python train.py --hidden_size=320 --norm="layernorm" --norm_place="pre" --parallel_block=true --init_std_down=0.0416 --learning_rate=0.00764 --lr_mult_o=0.884 --lr_head=0.0126 --final_lr_fraction=0.0 --batch_tokens=[65536, 131072, 196608] --doc_mask=true --max_steps=10944
MLP neurons of a small language model. Each row is named by its layer, matrix (up: input weights) and neuron, and shows model dimensions 48-239. Each number is 128 + 24 x the weight over its row's rms, rounded and kept within 0 to 255. Numbers have three digits each.
Before each neuron's rows, "fires after" lists the tokens most often just before its 100 highest values on Wikipedia text that the model never trained on.

fires after: " R", " V", " N", "ver", " up", " A"
L4.up1394:139126114122146194120159153152099150094128119120176162162133164134143108127114125107123123096150111106128103092154117115114132133134126108100119091112132116156178138163110148131075123101123109146129109108121121124155147170130138139129098127067122139140136133088134136141096145137153116141121155180126128139146162148117139114115147092099111125073126135118135129097147139122112145128153146135133122088183106126147134128111121156094129116104169132079152131137116127123139110157147137103167111170146140096127117077121104160150162135124132154140136137140149097099185166130077120087

fires after: " m", " M", "M", " F", "F"
L4.up844:142088180089090105159124151119110143116160100162109127112129107087104117126137145126088114095143134113136139152124101152115116146120152122112137103086125124123165119142111175113133123157144095163124133108162120172114134156125125128165137147137108131178143120140140179118143139154193133155127136125087102136109088157107139145142143143126150110115090105113092172067157127160122121138125096126123101118185139090152108134121098175119137138128117117126077153129124140114123154106113072107116103134137085116129163129096133079159128128114087133109094123153123134139115117098130147125

fires after: " g", "r", " r", " p", "g", "^{"
L4.up348:117130113125148120168158114106148173155076128112154139123120126111136146162143168074179121113082131112139117135120161116127140131087158110185127135103134111130170157108115173095129126116148105131100095119130130123150144123154135124112093159136111158124126096174146126120106115122122140123146167182097103113162132144117156165124173174155122130145115132127111117148102067136140117147096159120123109113183148101131165127097125174129098101157143084088106141059132091128125159119140144101103149124155160139102158113132137136143105111118144142116102116156109125150140128090135143094

fires after: " t", "z", " n", "s", "T", "ak"
L4.up309:146131137159135157132097128090138143111103152094153128119136104108119122134121131128142145103147143130134079163091166136143117143080127123134146127128096120179131129104112152120164126112171151132148142140153124073120116121093180125151132100140164161147158189108121120124152110109123163139141141138148166123129095100111110144153176147130119107141098159150079097121152134105119136168125136115116102094147110131126133132114077116134141111138102170144090101085155113100108131103128123198111152135171137099108098172136133121110138110175139120122102137139128129160113104137106143128

fires after: " C", " P", " R", " c", " H"
L4.up1718:140119098116152152163131116083153103105146126100125167140113145105093138158078124099162090121091122178111156161094113079133118171153151188082149163135156085127108120143147122132124136127126137165099106184140160132109126131154192169121116117147088143124134079121107145103086139088114110112119155111146123106149141113141123135152147150132131120120124131164109119132126089096131142133123119087117178114148179115080143128114163124086131105159118140186094152094141139137115142131146087161138182114098104153118146129080142142123112122116108147137138147109106164107133135122133130146

fires after: "or", "it", " M", "om", "em", "im"
L5.up1777:098118151118122117111134109129155116113143125157140144109106129114087158084131075129137091106184130113120145160135152167120140115135100159146109112121091150121136180115096167109148121087138164154113141132107122106148090123114108110123151123098139123128155110141099135158118156130129119139135123132139107134144158161137144126131145167143162113145097186109142122126090134145101142129169135093143129114113134116116107128084107146159099135133069179112122135121164128103166169111075146122121115125135100128107135117171122152169163129115183117107167154135147139104099116099098131118

fires after: "o", "ra", "ou", "a", "ee", "°"
L5.up1440:129117107100095128118111099131180125132069126130086155113113117109156106106092187118083121126113134116122147114174136165091167145124100100123156076128086086111119130105150138130149117123143111120127158183104124122127103122152122136138125136111121141142154116104086149124158104124134130132135133113113131098159136125128167122148153174106104136116130151123110080107138103109116113151127139117124157150130143143112148108100177116105096139160156138127141102104090134165131093150142157154100118125138121121146090149154081124135155133127155118131153130090165076108128133144108124138

fires after: "ac", " Ar", "av", "ud", "rom", "c"
L5.up283:127128119121159138127163150136173144122075120146108131115118129120126152120135166115094123133147127134127139157130174149129144098122183080131148144128115165152139183096156160120130108095143087110100124151150160105138149162139122153125119117111116128122156118126147150154093137106117105079141132132133121164170149119117110118117120123106109134104088121128155124125126144095114128148128115150119104150161153156110155109122158170163162121119091094078112151155091137131135143095134159115162152163113124155165167165117071124151123081117111134117114095134082122154119114119095091151

fires after: " L", " D", " F", " J", "j"
L4.up1587:123124128127118137134169105149126115140134126169139167128121088100168158159100117102094114147122124114167162153165112129146099197093132110095136161154119116123095127124097120103100113114138138134086105125127124133150159141108105129129109152090165171165139123153131141139094184138131130149149151082151112100135166108091142135142187142095121088145126151163123157138150081137132139132093140149113108146116098105135116134094069168123124153147196116142146122161120131111139114132132120161086138178111090125142135173161091143143142135127121126132100133106128141149105149108113130126

fires after: " s", "ol", " l", "s", "S"
L4.up632:094110101137153092154120113138130137095136092131118078171079149135124127114134115112134148116127112121144129139125143152096157125160157155127137132124096142126109104175149131130148132149147185129140125128122072135153109109098138129120076160132065145146144126137158148115128118146162087135169135152120149081155113139113129111116177079148158158082127164156159123153116113164116145109135136166150115189115156123154177131119118141128110166118123108120124142118116100150119135090116142120105167120113089150066126117123154118146133163134084150137100081103130156142105135098148166158

fires after: " ", " g", " well", "idd", " Wh", " G"
L4.up1302:125121107142084132121110148161095081144197143095123159142132154122138083113157136164116110138154176118150144085103123129123125145096162141101175104120134132158143121092138113092164115128151134090104152104125130132166089131162127177082144146114114141111104147103090108115146139124118107140101106117127097160128128153156148102101125120136113175151113108109135095115108140147141098130160124120123164118143119137106135116130157128159093089102110099119172148095173126107131125122151081088130130115093138111127153093143146125134114146113166151080133111105109160162117072158163131101

fires after: " V", " v", " sup", " t", "oun"
L4.up562:150126142138156141124101158076112096131151093126135165132134125102115135119140120135080137109145158160097114133158098116137140124128097147137130166106156139113131093154115121094176125154149123158129136128118114103128152148151109138126142113135176122134156123080124150168166117145122153121153154150144129115138100110193117143115119122093110087111144136120153132091094142142123131099121133097099132163124122152212139100125159162137153132131108132129124116148087132124112137099090137103162105096188167105122183147102120114105081088069142164107104112127120126120145099101143152159

fires after: " L", " w", " N", " l", "o"
L4.up946:058129103126114117141169122153142114129103139135120127127127121133105107152086143177153151139133085133132117119117205115135153156132089130184093112131082131151163162083140160127168129145116119111124128132117171182107121169115082109105086179134143147097119141138167138136125102118119140131139137116102140107142129164070107148103130117129121127113149106132158122085129137143114115126146113133172107135129118112116140148123135150133149114153136096117111142105105136119097143114089104112137104090146071142141093126114120151150137175099145114103138153140136128125103121130114174116

fires after: " T", " H", " U", "it", " Z", " h"
L4.up1097:096112110116118152129139172090148140138143145107104126161179084120144179137112097127113115154101158141117147135181140173119105165103073127161144118154116096120104135145097110102117130154148153115095121132097119105154114115116171125146156095146146105088149114128143105143131119101148114126113113121169146122163073158120118087131126129133107098115134120161130140143110116126121153148137107094086136077095106153117136121156165103108110126129140155145146113102142110067147092161131127129167138108096136120111120102112147111112148150142146095145136135116125144115098158106145087071

fires after: " b", "B", " B", " f", " |\n", "av"
L4.up583:128183118107128123130118146088147118170163137122134162135116120103138145126161104088119142121113111149131142123106125116108148140127122118085156112138126130163120099134142094174125128113135119102144121130094167144169141142176149173142105119113162115160094144128151080111180150129118185130103161161132109114081139135139136176153093124116117124151170124150157105130121105108104154146096106114134127169117144112121106150167076126175137117096144111119157123105120132076108129078115117114159089133149082176112135166080152135156143145135116117107119150118125110137152123101123167108

fires after: " g", " m", "e", "%", " p", " "
L4.up220:124094153129144137175110138103098124171102122141112139134149115128155112121149111127106086128131162127151157118094161115173159147100176121121125115101116135120184151148107103134163107164127107130109156093114125113119122134132152150086121119092124138110132117165133138153166135157114141124117125161122144193149105146145153071115116097136169194127098137132090144101105116132121164159103123163137141095164114136150148148093131152181053115206145122117134149131131125117145137117161075129110112121134125141086155134136099136114113146138137122110073065065129075159158122148077133115

fires after: " N", " g", " G", "G", " Th", " up"
L5.up1545:145131135104114176136136112165119157127129129091139157151145124135116114124083121124127120089130134087147129133130090064124119134107130131138091123125081074154115136120135111113121143104140113134105132114127130075083142130095107128144090139111142151136132177120151134147146144129114103093096126180164164104118164130170153155108115146128145142127123134139131117131092152132137160159132089126108152154162134099167143117140125099088177087183118124125155137138197091134101106109148132147134077173134129127119153154168117134141140181147125145109107084147101105196134102123143128088

fires after: " d", " f", "bum", " D", "F", " F"
L4.up1493:165104127121108167135118070112079096151119117118157136101157095148122093115140133106101123085106097166141103111083125114112172129130144136103129137134115147139132154123124106124115123078159144132151096173159138138113141126152135136155139145160130093147158128115174116139183134128123166114122186153138082105122158131129127147129121113124119118145088119145111130150163091156100105156099121103125104130096081156153119100126132126140093151132167084117144173120145101143091142118075106139138122132124085160087115131149172126163178117159142148078119135119108141135177115115122132119

fires after: "h", " h", "min", " H", "W", "eb"
L5.up343:163138140107125121150106164106146143081125129105137172178177135118164132130105106092128111174120104158103179101130081110106105141073129104127158128115147134141119128132113106098146113096109143108136153096129117133145172156121125123163121122141120105088105141157119134088077140113141097119114109110156090115079096149095129129161124130114110122116131118100141136195119123144096147124154124129131140120090143113123128088119140133143171124139097141126141096124077124149164137109135119115146147127163107157148152117132141137134121118128080151107150157141139139105096129109188085127

fires after: " v", "h", "ol", " h", "am", "iv"
L5.up851:184140115115139126182099136093120133105130139140151111094072078126119139123157102159127115154182120124086129139132144116120109129167157113144079117067125100123142157112149175091142119125157146099144124144128140112102112165149109144156137129178129110101122168111152139091152118093123117112131140123111153127123127126090082150112133154162080108099116137130157133134146152125104090109150129112190138162113126146104143139134112126141164103121131170172121166118122113141130160059183149120163119145149164143102140133206130122097105108086101157129133117143146137149087091102140114116

fires after: " D", " v", " V", " d"
L4.up300:135123111167154093137102093093141112101142105122193141124123203130134130113104070098123127153150083076137093091130131111141119150136156112157080156131089115138168145132131149168179159108079138109125127140167137103118160121135099101138119125132170148132104126128112112116138090185105103149133139129123154108124115160179110137149129153161104139154092164127118101135115135099105115077139115162116106153137133163142125131069119139098094154110158103141142125066134147134123136130148157112142125121115113124127125123141163133114138149129133097095156144143118162140132122103141106142

fires after: " the", " there", "re", " one", " Am", "A"
L4.up821:086122142132157147146076105149084110106120104148096134160094141130155159131152138169153111103141076131112116099122170097129137098130124106159109136134137141100117118150144166154115128157108131107136120132141167139149177104126095155130184134127089126135123162101170114170066167140154145152132112113168137118102114097119141132126095108102122125116105147103091133128099129145109084162127158156133159108154095090149119108121164164104128116123111161104132115129126070145142119106098113189165103149122143135109154103116132149132129147143147128109162114109140127109101105147110193135

fires after: " R", " p", " g", " St", "P"
L5.up356:154099149126106120136122140134089190157116134082114100160114165178114112122146119093102137167111105128142149164111151127145135136104160085144175120126122121143096130160120098165158127175182127157099072125126119150119118165105111135127105104117122123105111067131130136128089147139099091144120143140105147108171118139187152124102162124137114145096156125104132133112144097077154183110119079115133144150163113093122134136127119127141110132176170139097122131097149140128209118171141154142134148086137127163075137118107136132153145118106136147132108101103155131113143116130102092064

fires after: " v", " b", "ol", " l", " ", " al"
L5.up554:132136132136111132164113120156157124101122111145141139136114136125108128150147115114125110130118091084174153124125163131154118127133175110118122125125146170141125166129120136158118111184131137127106136122095125169144140168128148188099118124141137073150135157107158148160133117099118145104128099177131098124138115091163132164129148184146098143154120177133150151170067127121138104144111132144119143121099129148091118140121130150121105105147159166171130175155122128087161128060121129069138098107157122145121110099122115155132097106143130122091120126095131134120126100091083133092

fires after: "|---|---", "|---|---|---|---", "olog", "r", " res", "c"
L4.up666:157072153059172144138123144116147118136108129116141126101128125123135163118097150143125119172123191159092166055102164139159148157100115132110163152118130135118105094135110140129143166095157107075138115111125128087161120149143165120121113140161128104093142134116093112126103121096127113091170154150138141100161143112133133121091105093137121156103119141124117141127138149073124114144139099134133118169112117157144131158093175150120155103126154148119120113132093102139118147111130144132134102147132143133144149134145161123099131121113140158112076126171106147142085106151134154158

fires after: " v", " s", "otes", "S"
L4.up1721:130103135145144108134123143117133176128146096111148145077101138120173128132098125162092174116112126106160122147129151143136152123131161110124128155146126146102118157170171080106139114137157114105087088099087104131089101136138123139148132123154155108122162067099144173129137133152086128130128152101106109097105129167178131120124140124063119132135115124115130142157122105105125144130135131115093146130117128103130143168132106086105123115155150135111114123150189109130084150153118109094090169146118139146126170118165172174136116122123117099097148114103114129131155099147138091108

fires after: " s", " ex", " p", " inv", " in"
L5.up753:085088143131147103150146086130115121088116139133076151085111124112108133102124126101147158109073152098115137144116141097135107131140153164104147166101139136136147102140170127061147117154124155176162091132100109116109099135099113141119152104138109083160129119158120138093155153106107101101149118158132109122157162156203173135168140099123134190147160144133148123139115092111096125131124140140157107116115126147110125112138096132092137112121114136115098122131133135138128135104168153109114135172145127118122147141137140137154135157132165165101135137168121093163139121129150148099

fires after: " g", "g", " v", " A", "G", " G"
L4.up1505:116121148154160154152162130045107146133129166133143144140106138133123097127128120102135115101137136121101138179141149103126150161103151158118126158132108115169082124135062102142127143131128105128119123111161126114142128070148116140118142136140098134077155141089112137163124172159096079141146143137119115104135126133136170161104136112150172133099106195159125124141099078121131090157136146174171144126129137105119138078090133130126177105107079115145084155082117115157112148090162133093112122157127152137083129125148155126164102184139111154108115088116175158151157146112108085142

fires after: " se", "-", " T", " Y", " I", " gu"
L4.up623:118095151136111119132145148144170157141144132120151141118104136143189094124088127151110125142128136118117111151127143175075120128142145158108153099109087151093067083127094144117146125090159157125149109147144105076142141142180127108108135113144163102150112108167098147100098128135116120128115146114165128156105090155108135111153119133163129113114127153130103147099106099083155153108146143153102099138119111150129086139099148089096112173120128112156139121104121190122128091124108126143159120146134090126143137133150131123145153146121090124164127186127125163116086155160168082073

fires after: "a", " U", "ou", " Sw", "ü", "we"
L5.up861:142105170147160136146174137185141086130140157113114111152132135153086147155119148153112147139156109086151150097106101084111163140069130118169129127165124123070152130124125172123129112131108162129085126119120122141131125115126120108117118107138117179178123140149101138179109134117141121131174133093104146107111142147098094137128123118151164078147151136103104106113151120139171131152151096105152123128140169098132109153078135151105128157101153094127135115087116107138128085175138172102138104099119151115103145146090112132142151104092138145120158117124141140118121134140121128102

fires after: " for", " be", " group", "ar", " in"
L4.up103:071133113136086105095102115121136156097103106146119144093123103143141120146110131122159111114149164101159171124118131130159121113096131156110151098143134145105108156094117115166141135091059116136165155141138122113130079096110139158170109161148137144131126085119114157131122149107142124131116137113127127088112129106091125112152138141138126144150120098103091107132175144131070148115139125149186163123147129160111126138133089126148105143104097172128147137131130120134163143140083149144140113145122175132115126110105090134131120096148140112140101141128158120129126103136182128123

fires after: "g", "I", "od", " I", "id", "iz"
L5.up620:158107127141118101126096162129135159132123114131147126140133137129099116116141131130104123088178172098115127108138134132088108104153149095136144163187145108138127151050127146152127091135094138098121140137125143151116140158154155135115100116128206114093157112131087101108106115125103158137083116117130108106112127115142144147133128135110132129103139163092122055152157150157138112108116130163155135113148122128096151109130098106142145127177109098163129135074143126100145170127131155151139099128124087111133110117123103154129151178145115127129113138117137136152079137136134118140

fires after: " M", " m", "idd", "M", "ult"
L4.up856:119141157119116084074148138115122115143159094144091154120136147096135158098171116098086108126099168116126156135123137130163129142113135097083133128125110140130143159137144153120148119135144148150195117140127137123096122143131141154120159124094109092112110137128106166106134114105181175159120106163104077203112141156116100117132118118163131101147131120140115157122102133160117123145127088122110152147116083135116174128117111148164164135113120171114096091140153119146120126095144105124113144122163166119100157102119120122166130099078142131120132138163141097165111142146083134122

fires after: " V", "v", " v", "ir", "Th", "l"
L4.up314:101118126113138124131125128106116142114143094134058105174150176147127120096120101129110130149109117103102172134142069122112126107144145112139150088123113135123138132120184106128114140116130097156085114124175142130116166137137135143154113098116119138114178103151130113146127142114091127144118142132155113093124099131128111113152119079130128132076109186111105156165148131116165163131089097141115117140123123138156122138095134131123126119086129149100146166126145100103120111102149108170184121122147166154155173109130156149113079096140101142091113093143133099142164074103131155079

fires after: " ", " m", " w"
L4.up1117:109144087130173139114112126148128078151127139145143153132121180160086095126083143133146151138114139158111128106157166096129123124126148109109153137084132129155128125099093134123128126132113115107118139113117160137121129142141144091106149168134125136102114174114127139147095192149133109145120114105106171144113087115121125120108107133159111170134141167167185123108111124120132073146134133114133080109127134079135108141166115133094140107101138107128129147121178175151144169096124103116126134118118122111094135130151157090095119127155123125126155110157157128128111071105107173084

fires after: ",", ".", " H"
L5.up14:104153117114156132137144113119141122087130130055113120134140112106094150082126121090161133217155134174147130110162139116191133108138106094129144121163145111133164124166148164162167130160157146095157164123135114109160152130078115110154123090132127105125132117147116125121127104127197132092117119090122114098144094128091156125097135151115118115108173142118152142127166090078131089117115128104166137126160166139121120141146108134137116100126138138121116106129125116150079136157134146120128137123166097153144125113119135121088115133158120118101137136103117113091133123113154158130

fires after: " I", " O", "I", " U", " T"
L4.up459:102066131167145144152164155137171148112145133076120116170158125142124126121172096146099138079139160136104120088088102126126100178161134120116123140121137122122119101135125147117113135154116138175121138134099114133104174115148088104125120103105134130133138129177131146151110108156146142106077139119200161115100113078121158142144118141106085085090144138104158107118139106154135147108129148134138077110148121133077146119140094141070148145130126136122137095092120105130146076139098153136152123100126152119121151101143143133152171159087159130141151143124108111080140122125156096085

fires after: " O", "h", " h", " H", " Ro", "o"
L5.up746:139129115122136065140168144143078145094147146109155118121112134084187150139105143087154093144125141128119150130134146150183134100143125129153133113111138132134109117144148141162150111144163133127115125108145156082157123116139115138150114110140120101134148151148124117138118115122145154093085076106170151137098082109083146094125137133124133132131122132123115121105080127120113145108170115137151152115151113092103091143149125129137172136166116147161165121108108147143139100114089152119136130118162117126178190132132150153116161148097131087132134090134132105137128128120154097114

fires after: " S", " T", " O", "s", "ite", ":"
L5.up549:113116118092131152157141136128134161140106134122116095149115132116133138109123111152156118125144104135132104071087100129108129129117167092115129092094158159120133108173127120131153134146168141174154170152114104114087133167146113103102120154095154103159152113132157138114114139148144106121161149111155111112118108113117083130156154119162143156125167163141136164108115103126122135113138072083160130154145137135114110095107142121117155118186134107133110107134178087114127083153086148138141171103056095114141095127149172146125090142135108111151137129098094143127086139114140109111

fires after: " one", " No", "A", " (", " I", "bum"
L4.up851:116104158126176155102121162154112113130127115114139166109120133111154087166109122117099073102134116099146104111128088149111159146174112138073136136103123089104175109165116163139114178119128124147117122132157159164086139108127135154154122130125063123153101161163137058103113116181121097133124151153152132110114119098134159169124112132096153153133140091143092117119134130151118108129128125119133143095146122104147141120102129191123117122101123109112148133160124090135112149123143140169134143129111140100125164124126098151119122154163118129097112094121114118108123137168128127127

fires after: " v", "v", " App", "p", " V", " Mar"
L5.up95:136130120099160132151103108103160104137154110081103086138132140114100137124127122132100144110106151067139109129084093110121110098132137110126115187101093132124138115147152095120144133115119114144143151122177123150158101172100112133139132114107127126137156111135152138161097150143102130101180156171115076113088122082169140145115140096104084126069120145150155137119151109147153097134112165140120140125147082111142143115165106140135161104118177114111107099081101090151103105142145154135129115140139113130162146150095068153141105149138107202132139117146104126130117134086116168166

fires after: " m", " D", " d", " ("
L5.up1005:113137145117125135175134128139160108148123119137123120108139110138145114153102142118052131165107144090084129108102166144119075126104123167119085091115125126184152119090118144125108123127141138136147149102123120163121123135123107154105157108136080118147099128089164126105092084129114122101162127145128116147109130086123121142130140170113165112130088152116139121149091095115153130091126090141123112156177141119162124152111164147160111099150140096122140106103136134166145129155133145141158130148150113065093121091168120123131172143140111100199091156121136138129101133118126110117

fires after: " f", " v", " V", " differ", " F"
L5.up15:106125131112120103108140114124148047131103090132173113166118074111137128127139144102150131111130112108116110145089098128140083164124139128112112138176087173166118098103117089134123157152127109146173161158131117118104155090139113154087098139148109082126146102117154154128132125113130128115145102140106103130152143087111147160149144110156131121081086119154110127118081115113122098157170112131064149137106100103127099150124060155170142156186143095135122159100158114113129132165086146113115154159135163141118136119155188121125119137146122140091106101126106137138112140127134132104

fires after: "u", "ou", "o", " Lou", "ü", "ro"
L5.up1452:118086113147108139170139138141157139061163125121143098115113124129105105151155141127137143143131141092109144121120173150130139121138151113125137128105108084129166141164143137161133126169120117146082100136119116181163112140135105087134130109162147152143140117109134112106135078080180103083125088093109167076145093132137134123151078116148154093132095146114113159135109061100134124092176122111154129097085164149109094118143171122129141118087124101143126156120127146150147140159115156154075093169105137161110144131119089146125117117138126130131150118148059160113136103135122140114

fires after: "l", "i", "ing", "o", "le", "sh"
L5.up903:144139090122138112089104109133137149150139175097115113147072113160120122138092149118124114183144108135103101125149092127149121127142075119108127113148145129124087179163119126167142119096128090110170118111113141121132098122111126134146128109136138123121116129111165113150139133110140113209118154103109092125119188127155171115117148110131120126097078091099114121128183134156098133111124110141144132121130114113103107104147090166116121153155151136111085111142140115123094136123112170104125108151181089146112107143123123095112151157092158106152143120120163122109088148139158140127

fires after: " h", " s", "ac", " o", " ex", "amp"
L4.up1454:119096178147118104146103130162119101116129137129134094085129088171121178105134083108139132094117146128157126124145175129128105151156148101132135170123096152092123073096146127119138140134132143124135118121095107112106139109111122159138131143149102091127132151118182133114121140108175154116098176140155127157115080074128096106166179134097148146156152162147138116127125132107133171150147104154149089109149115103141112164170133137106122090147100146085116136098106130146102101150145100160116139122133110142152127124131141090126128116091094176110193135117161132113136146139182110146

fires after: ",", " W", " J", " j"
L4.up21:122132104138150125135166116134158152101099111085146157090141098097137151120155169158149062114138142163132147142135141111156151112067139077165137132113128129111170094129152094093111129120153099101105136111133109104132134174131110181147106165130133110110143072139135110104118153120155154144147120127125167074147186142125123115133098137137152122121094160139129136167157091148131108134159106137135117120133148143113107139095142131113140077123131141089131165132105124110078128113075115125113129118166124110164119186113136127098105109146087156138131117104114126150134134142166160130

fires after: " v", " N", " V", " c", "j", " the"
L2.up1357:128138106089126130100133158105082101148168139159109156129146133149113118113116071071134099114090116120146133130159097089136107162148118150136120163073115135123175106126120165124143086135107120115108146169167114080153116142136146131154120150167086159108147064152120115185119120162163100092110149122123098120165139089122110141127125122158111155136117111128129110093105166091125133111107157112155113103128119135135083108106140153125127160127141121155131114123157140173115130129122154155133124142091129137142151100149155134117096112130086082122126122136126158167148153120148143120

fires after: "c", " Mc", "r", " S", "q", "S"
L4.up524:131118126138111123144069161099121086136120113126103133089144105134145178111148129180119119156125135130140084125116171112157162126078121094130129087109133121129136109151179126133147184132082147100139100124127102105109131152125097135145139142117111111107152138082142148129130130090106090104141153080176115156107141161120130113109134126152106170155101131132128147112134144122132122156107096136122112099138127107115128178131098098136175111105118138106105131151155118130072132121159151122138108157141140139154128178158135082160152153118115140115049139134081142153123161111118109148

fires after: "em", " l", "im", "om", " M", " City"
L5.up1696:112144105089141110121134131103124103147092165136116170170143140154112107137089141111131125124111107106107148142134145145126148137143121142116118139103094158118116170132113109142162153099102166109118100141134147118122117074146133116114128179076098150104135084098136099137135135096175092147154128104154116133093183138108135098125179120136105140131144131123115092127067146132146121120156096113120080137131096082169137134110136139090139144174125163105108141098125146068164123136109106131127107139131117085105106134133140163117154134123148116143154103101113127153154089089140162133

fires after: " s", " sp", "il", " S", "S"
L4.up1214:144096120103118106107129125130120160089084061157139122094133148124134140137146140087119133148123199142149174128118136157184155121092145093127136110146107127154120131174128107119094147154141110081174097117119103133108168096134124116139104164119115142145164159134116091113106080124136100124160136145136082096124132116165167138135181095158106139153128138116130144107117120118114142131125129111130165141116143098158156175124082146154106112134171093110143144084163117141108123137109131115115134156112107148153138091155129155148123166130128130119117115111111127156098140144147075102

fires after: " in", " to", " of", " for", " In"
L4.up1466:074120101140144158102166148110140126108114150135092111118110129120130172124134127124135129116154124109148130102145132077188074116145129095139114125056121130117091153151144146147130128125134178123100107073110148134134117119126123142160169115144135115124147135100125124143090120139154111135086122145117124128122089090106114113124145118105117160140165161120103155153162172093081134137150133096136154094118133152104152141091106110121135117144123154124169137126118116150172143132128171129156116116104148159113115055133151165141161152193182148084115119139172096146155166150122170123

fires after: " l", " L", " cor", "el", "l", " c"
L5.up1420:086105151147130156107108167079107156138076109124120137065110136145108131149135085113086129096109167092149136118104130160139119123106147153118128120137125116128148100110162141126147140128114134099142135165146123142136124124130122115121123148106151126164102145133133094096163122110162212136144097096141144095078144139092133139116130068132144186141156135130149135140163125095114122113117103110118149135108153142110098143111127113130087152139094085139143137154126139113094132112136174141140107108149148113091140124118165170120131088115117152144119148152138084155113104134158126099

fires after: " L", " Mar", " l", " Fran", " "
L4.up1149:128124094104104160118128116109140096121128090128130099099106117141093114132133122145113123142121138126122160148102131153168143107159122122125128112128093146138162126134145138134083085113139115128160166140108130128139120158092079112115141144125149163114127127158133138118109135108148164171154136131138125141120141128096152140117150134127115160213136135123128129099139135121137126126134120155133133120145113157112130128144106104122149131146080146102161183149144148185168128123148102130147105119150100118109116130133097125139102115103070097150083139173124100177119142110085163092

fires after: " H", "it", " w", " W", " R", " h"
L4.up420:065146087092133102131168138128108081126135092103131142131121155122137123107096113159196123173077108143125174141101122123169111174084144137134124119085127114104109154167096099151133157156127120113111158129133106093119141134110147152142152117143086096099142120109091127134144105128126099097117099164123148143157125181162105097134143139181146108133164114124097139165116142105160134145117103120141168171121090123176175136136127139111098130140133132144104130139131151108109146129140092137146130096122131182120112143090117100170110115139154135171136124149174124138127129112125137120

fires after: "d", " D", " d", "od", "g", "und"
L5.up912:094162136115128144134140143102164114147132161107112158149129133137128077081105094131113111120147136121125135129170129112066089136120132105182104177151153135114166088100102112140120142089155159133119112132134173099096174135117104194170117127145158119112155154128141101159140110131126124129115113110189110106118097138121119132133113175113153109112101133060180154167117138165116111122148129124172141138074088123160142119135125087142121126168130118130125101116108114125123142148104141107129135152119091117108130106137110121102106176055120113098140135158128162156156151118104110141

fires after: ",", " held", " December", "ac", " October", "ud"
L4.up572:107152122105125134147136138085099161146111145137125158104136105123111139108125118120105129157103139163152152154133173100066093147131180153123141069160128161133132170091141157140098078100137120092125160126115136142106112114182106137141123185083139115105149123134124140102103141080132160145125112145134160121145108113133152125113092073128109155142180129151122088156161083123150125131115106124102155124165163181110110113132118102154106145150116124138141083124090174150102112103172147148156077107105096152144153122139138112160085048146132124114125105118123154116147116106135129133

fires after: " O", "ou", " d", " p", " L", " ("
L5.up1046:129123107134093133176106132161111150145115155134141127154099121110138120107129135107087108162128131096134135129091140165164122134143143109160147103148123099099129106157147134181105095118152120144140126111142108142103173141112127137077124139155158137166078120127098119108107104119165117110139129159086091142117127085138146133130055120129154107082146150145137121144102122107110098056083130131108132117139105148108120090133131136144123110093120084139091107094116094150101125100156126168170155148119103116125131107132101138129126176119125138102132131077138110164146134101124138123

fires after: " r", " b", " v", " h", "ib", "B"
L5.up1202:168158115124093128148124097146135155135150167146162134138089142143135153172110098116113150136121146148175152136112165145113087137141156051148154092119112106115124098133162148154122148101171142127106136127101134133135152088145142135142127126104125128126127102112161125114166168127143093115096084144131162113142147075137124121120151126124080088147148100158162133132084119102128126131136114118104114153139077113091136114148112115150151139089126131126164127175103191140076097110108153110148097139138148158122150129121115143119089142117084105138100114147100132124133133127137150116